MLP neurons of a small language model. Each row is named by its layer, matrix (up: input weights) and neuron, and shows model dimensions 240-303. Each number is 50 + 10 x the weight over its row's rms, rounded and kept within 0 to 99.
Before each neuron's rows, "fires after" lists the tokens most often just before its 100 highest values on Wikipedia text that the model never trained on. A number after a token or word is its count.

fires after: " the" 55, " The" 9
L3.up1504:37 40 52 46 55 41 51 60 63 50 38 52 57 44 52 25 45 58 44 47 82 58 52 39 50 56 54 47 38 46 55 57 54 61 44 26 26 45 43 70 43 41 57 32 54 59 60 47 50 50 83 48 46 47 58 43 52 40 48 45 59 29 32 44

fires after: " |" 26, ";" 11, "–" 8, ":" 7, " –" 6, "|" 6
L12.up1839:56 36 48 42 47 50 46 73 37 38 33 56 64 55 53 60 57 42 32 55 52 51 46 52 57 68 54 52 46 58 65 55 38 56 44 39 35 46 47 52 51 72 54 46 49 52 35 40 45 61 53 57 49 64 47 58 43 46 44 52 54 55 49 24

fires after: " his" 22, " the" 20, "'s" 11, " her" 8
L3.up1150:32 34 55 51 73 58 48 47 45 51 54 48 53 56 53 51 58 56 52 62 46 56 61 43 69 41 42 47 53 42 50 28 49 51 46 48 40 46 69 52 49 55 58 48 65 54 77 82 65 49 46 59 59 50 53 39 39 40 56 48 57 30 50 23

fires after: " the" 47, " of" 6, " each" 4, " its" 4, " The" 4
L3.up1844:49 53 53 51 58 53 53 62 49 38 75 47 44 51 43 39 44 53 27 41 33 56 39 52 62 35 57 39 42 51 46 57 52 51 41 48 55 46 53 46 64 48 44 49 60 39 52 53 44 56 45 34 56 48 55 45 60 57 40 39 44 46 37 46

fires after: "\n" 39, " University" 13
L3.up1755:62 48 50 47 56 43 46 50 31 59 45 49 48 44 52 62 58 41 25 63 65 50 45 50 21 60 43 42 49 24 40 43 50 49 39 40 61 34 40 45 44 59 45 64 53 29 39 51 38 34 64 58 51 63 47 62 51 52 45 51 60 53 59 52

fires after: " on" 27, " |" 21, " –" 12, ":" 8, "born" 8, "On" 8
L12.up1115:61 56 45 62 49 50 60 36 43 35 43 47 38 41 45 60 49 43 53 49 33 40 43 46 43 67 67 45 60 53 50 62 43 63 27 43 39 56 47 74 45 56 56 57 55 49 53 39 58 64 56 64 44 54 56 46 49 42 59 60 51 53 75 66

fires after: " |" 42, ":" 6, " Upper" 5, ")" 4, "\n" 4
L3.up770:60 68 60 31 46 49 40 33 49 53 47 44 34 50 69 52 42 62 42 57 39 35 50 40 67 56 41 45 46 57 53 53 51 34 55 59 50 54 52 41 23 52 62 45 51 31 49 39 49 53 44 52 83 47 64 43 78 67 30 45 47 58 68 45

fires after: " (" 22, " \"" 21, "\n" 16, "-" 13
L3.up1008:62 50 46 66 43 47 48 53 41 54 19 39 56 55 57 50 46 48 58 48 53 42 50 51 38 44 76 45 48 44 49 50 56 46 51 46 51 61 37 69 52 27 58 60 45 44 57 66 34 48 23 55 53 52 52 37 59 59 41 30 44 52 72 33

fires after: " the" 40, " The" 8, " this" 5
L3.up1648:54 52 57 54 44 42 65 61 47 50 68 42 62 37 50 43 50 49 42 41 55 45 37 18 49 39 57 62 43 48 36 51 70 60 42 57 40 42 47 57 46 44 59 56 36 48 53 55 48 64 36 56 66 43 49 32 35 31 38 60 55 30 39 57

fires after: " the" 35, " 1" 18, " |" 9, "|" 6, "," 6, ";" 4
L3.up248:54 57 60 47 59 43 51 46 41 50 46 56 73 57 56 37 43 58 43 51 55 48 56 35 44 47 52 65 55 52 64 56 37 47 49 52 38 41 32 63 38 63 71 51 61 53 49 59 63 42 74 33 58 64 55 42 48 39 55 42 44 46 53 54

fires after: "\n" 25, "|" 22, " \"" 13, " |" 9, " the" 6, "==" 4
L3.up1289:35 43 61 59 61 42 50 58 56 60 57 60 31 47 52 24 33 49 60 49 43 62 46 55 43 74 39 63 52 31 60 37 45 54 58 44 58 47 68 58 39 40 58 62 55 70 51 50 54 48 52 35 53 32 46 43 40 43 45 67 51 44 39 42

fires after: " |" 44, "|" 5, " J" 4
L12.up595:59 49 47 32 54 52 51 40 49 58 38 46 54 66 51 38 48 57 59 55 36 49 60 42 59 52 49 51 46 49 54 47 58 44 62 41 24 60 51 64 42 56 50 41 56 65 50 44 52 48 63 57 62 59 50 58 48 39 33 43 50 55 55 59

fires after: " |" 71
L3.up801:47 62 77 59 55 68 51 60 44 43 34 43 51 65 43 40 53 48 31 62 56 56 40 46 53 49 51 49 53 35 49 43 49 41 43 15 54 46 63 44 56 67 42 63 55 53 60 48 58 50 49 30 58 51 49 52 57 42 30 54 63 55 60 44

fires after: "==" 41, "===" 23, "\n" 10, " (" 9, " \"" 5, "-" 5
L3.up1689:50 44 72 39 62 57 58 49 69 47 38 54 56 50 43 53 53 62 67 55 66 41 56 72 49 36 33 58 46 28 42 57 43 45 68 34 43 54 56 49 41 62 65 37 46 44 52 44 44 50 59 45 43 69 39 52 41 52 50 41 57 45 61 58

fires after: "," 35, "." 33, "–" 5
L3.up1414:56 41 38 43 53 60 56 56 53 59 46 55 54 51 40 43 52 57 59 57 28 39 57 49 58 67 45 43 61 48 56 63 56 65 53 56 62 56 30 23 65 47 30 65 46 48 55 53 42 58 60 55 58 43 53 61 35 59 54 37 57 20 38 56

fires after: "|" 45, "\n" 9, " (" 8, " the" 6
L3.up1526:67 54 59 63 45 49 38 48 56 36 63 64 62 31 41 55 67 47 49 54 45 52 46 62 59 46 56 51 38 59 54 51 38 63 60 36 39 56 51 53 70 43 68 52 37 50 67 50 45 47 58 53 36 50 55 64 48 42 58 46 49 53 47 48

fires after: " |" 31, " \"" 12, " (" 9, " the" 7, "|" 4
L3.up1663:51 34 35 47 38 40 65 28 65 40 65 62 55 48 54 56 36 49 58 46 53 58 39 42 55 43 36 42 60 37 48 35 43 44 28 51 50 43 36 53 49 44 51 31 59 62 40 51 53 46 49 35 64 36 44 57 42 56 50 53 41 49 50 51

fires after: " the" 54, " The" 12, "The" 9, "'s" 4
L3.up47:47 57 58 47 43 40 52 44 59 56 42 36 29 41 51 42 64 51 46 44 58 40 57 46 47 40 42 58 26 46 26 50 57 57 47 48 30 53 47 40 53 61 53 56 65 61 69 55 56 37 57 63 54 58 64 45 34 43 62 26 38 40 43 32

fires after: " |" 46, "." 28, ";" 7, "–" 5
L3.up881:22 45 33 55 49 60 32 52 62 61 49 43 54 49 35 48 28 44 68 50 42 34 44 37 53 50 49 61 57 44 45 60 50 55 42 57 39 52 55 52 68 53 47 64 63 60 52 51 51 44 43 56 48 33 58 55 42 60 35 51 50 40 26 47

fires after: "\n" 38, " \"" 30, " (" 10, "===" 4
L3.up1020:63 51 40 53 56 42 46 63 26 47 44 46 47 67 62 39 52 59 44 45 74 48 61 48 51 70 53 42 59 41 68 44 28 36 60 21 50 51 46 60 44 56 65 65 45 69 61 57 37 59 50 51 50 44 32 70 48 39 30 38 46 49 69 49

fires after: " the" 65, "'s" 6, "–" 4
L3.up1068:56 60 60 41 35 47 42 63 58 33 43 61 51 40 57 42 50 53 58 39 44 57 51 35 56 53 51 62 61 51 58 50 42 57 60 31 35 59 41 55 49 24 55 54 55 60 86 68 53 51 56 40 36 41 60 50 44 41 38 68 53 59 30 61

fires after: " |" 47, "|" 7, "-" 6
L3.up1004:47 59 42 44 57 51 61 54 41 44 47 54 43 38 41 44 63 44 51 45 38 47 52 49 50 38 42 54 46 67 52 43 56 62 51 38 38 53 39 50 33 38 59 53 55 51 59 33 59 40 69 61 38 49 58 78 51 51 75 45 64 44 54 48

fires after: " is" 19, " was" 13, " are" 10, " were" 8, "," 4
L3.up866:47 59 49 36 45 61 37 39 58 56 38 45 33 48 48 41 47 59 51 47 44 42 65 55 60 60 44 44 56 48 44 78 59 59 57 61 32 34 52 36 60 39 58 51 48 48 51 46 45 47 43 60 66 48 68 49 45 54 47 55 62 57 52 49

fires after: " the" 54, " The" 6
L3.up1664:60 41 50 35 60 54 57 37 57 53 58 30 38 43 52 34 47 52 65 59 43 40 34 45 52 71 45 79 35 52 54 47 46 52 56 50 44 31 55 45 45 47 52 53 60 61 58 36 31 40 47 55 57 41 49 45 57 49 49 50 57 57 32 53

fires after: " |" 28, " /" 22, " Edwards" 4
L12.up705:49 48 54 52 47 46 42 70 57 49 43 51 50 61 51 60 61 71 49 66 47 63 45 38 47 55 36 35 48 48 52 42 47 41 53 28 30 49 49 52 29 53 47 48 39 58 44 64 24 46 55 47 61 49 56 43 57 43 37 56 57 50 56 36

fires after: " the" 40, " (" 6, " \"" 4
L3.up1560:54 54 52 81 46 62 61 49 54 65 70 56 54 62 54 46 57 51 50 53 67 50 41 37 51 70 37 41 54 57 64 50 43 55 45 60 41 36 67 52 54 34 52 65 67 63 47 53 44 62 54 55 39 57 62 40 40 66 51 60 48 37 35 38

fires after: " |" 65, " not" 11, ";" 6
L12.up440:44 58 52 43 52 53 60 70 48 46 51 33 46 51 57 39 46 65 48 44 60 42 38 63 39 50 40 50 51 59 38 46 52 52 55 26 46 40 44 51 54 48 48 41 41 44 43 50 39 54 59 52 46 61 50 47 69 58 41 39 48 47 51 49

fires after: " |" 59, " −" 20, " (" 5, " and" 4
L12.up557:47 46 40 36 33 54 56 56 55 61 56 52 50 41 38 45 59 56 68 62 64 36 54 61 46 44 39 48 48 48 50 64 62 59 57 39 35 57 53 60 42 35 46 42 49 70 47 57 52 62 65 57 49 59 35 54 50 40 53 44 63 52 61 39

fires after: "\n" 33, ")" 15, " none" 6, " G" 6, " S" 4, " HB" 4
L12.up1426:40 53 38 37 54 47 42 53 47 66 58 53 52 54 56 53 41 42 19 50 65 47 40 61 59 48 55 54 52 44 49 43 44 31 54 62 59 41 40 60 51 60 62 65 48 35 47 40 34 50 72 53 57 68 38 54 55 54 57 53 55 44 61 41

fires after: "\n" 58, ")" 5, "Professional" 4
L12.up1527:59 61 65 51 66 57 45 59 39 60 39 28 43 45 55 56 40 42 47 67 70 56 54 58 36 42 58 42 47 31 42 45 44 57 74 48 43 44 54 56 52 63 62 34 51 43 46 58 45 48 70 58 35 50 54 61 40 50 43 38 66 48 53 58

fires after: " |" 51, " Blo" 8
L3.up311:53 50 49 57 51 52 44 57 27 59 60 44 41 31 50 61 52 43 59 58 38 29 66 50 53 39 52 42 43 49 60 44 41 38 47 40 43 68 49 66 40 53 70 41 54 48 57 34 55 38 51 56 58 53 54 38 58 49 57 53 48 49 59 39

fires after: " the" 65, ";" 8, " and" 4, "'s" 4
L3.up616:56 65 39 33 52 48 38 54 51 44 39 51 58 24 47 56 67 57 32 43 46 50 44 44 52 45 65 46 43 57 36 59 59 70 61 68 38 53 27 49 51 48 62 49 58 70 56 64 49 42 52 48 43 48 43 43 54 47 58 50 53 42 43 47

fires after: " the" 30, " The" 13, "|" 10, " |" 7, " (" 7, "The" 6
L3.up1012:34 61 38 47 39 47 56 63 47 47 50 60 58 37 43 54 50 67 54 60 44 49 57 45 62 55 50 50 41 57 51 58 49 51 65 69 45 39 38 57 57 41 46 42 67 58 45 46 43 63 27 39 58 62 65 40 40 50 41 37 71 37 38 49

fires after: " (" 27, " \"" 16, "==" 10, " " 5, " '" 4
L3.up119:58 41 43 50 41 53 60 57 82 48 53 44 50 51 59 52 52 51 58 57 58 35 56 38 61 50 42 48 42 46 47 41 45 48 51 56 59 51 47 60 45 41 51 53 56 56 47 42 47 52 51 53 56 66 48 52 46 75 47 35 48 54 68 26

fires after: " the" 26, " and" 10, "'s" 9, " his" 7
L3.up1470:64 51 40 53 50 51 53 41 47 52 70 51 60 36 44 45 52 43 61 58 59 52 54 41 58 54 40 66 32 61 37 60 44 58 64 37 35 47 58 47 58 32 43 56 59 48 67 52 44 65 65 49 58 31 54 69 50 42 44 44 47 48 40 37

fires after: " |" 29, ";" 16, "|" 6
L12.up1764:65 52 48 51 50 48 52 47 49 44 73 52 53 42 63 56 47 60 56 44 43 46 64 44 36 25 46 61 57 61 48 36 48 47 48 53 52 36 65 44 41 41 51 47 54 36 42 28 66 65 62 58 66 57 50 31 56 41 49 40 54 36 66 51

fires after: "\n" 51, ")" 7
L3.up19:42 51 53 52 53 37 54 64 51 65 40 60 39 36 56 38 68 44 60 56 49 30 60 65 33 51 50 48 54 45 46 52 57 46 57 34 51 40 55 52 60 58 43 50 53 58 51 43 48 65 57 51 39 48 45 45 46 40 25 40 62 52 45 41

fires after: " |" 31, " (" 13, "|" 7, "," 7, "-" 5, "\n" 4
L3.up1493:64 35 50 46 64 42 39 67 56 53 53 54 47 59 65 63 36 37 66 44 62 44 60 43 40 37 48 64 56 50 50 60 69 46 51 34 47 22 52 55 49 61 49 36 47 50 46 49 49 41 45 43 50 53 61 67 37 67 40 52 56 45 42 57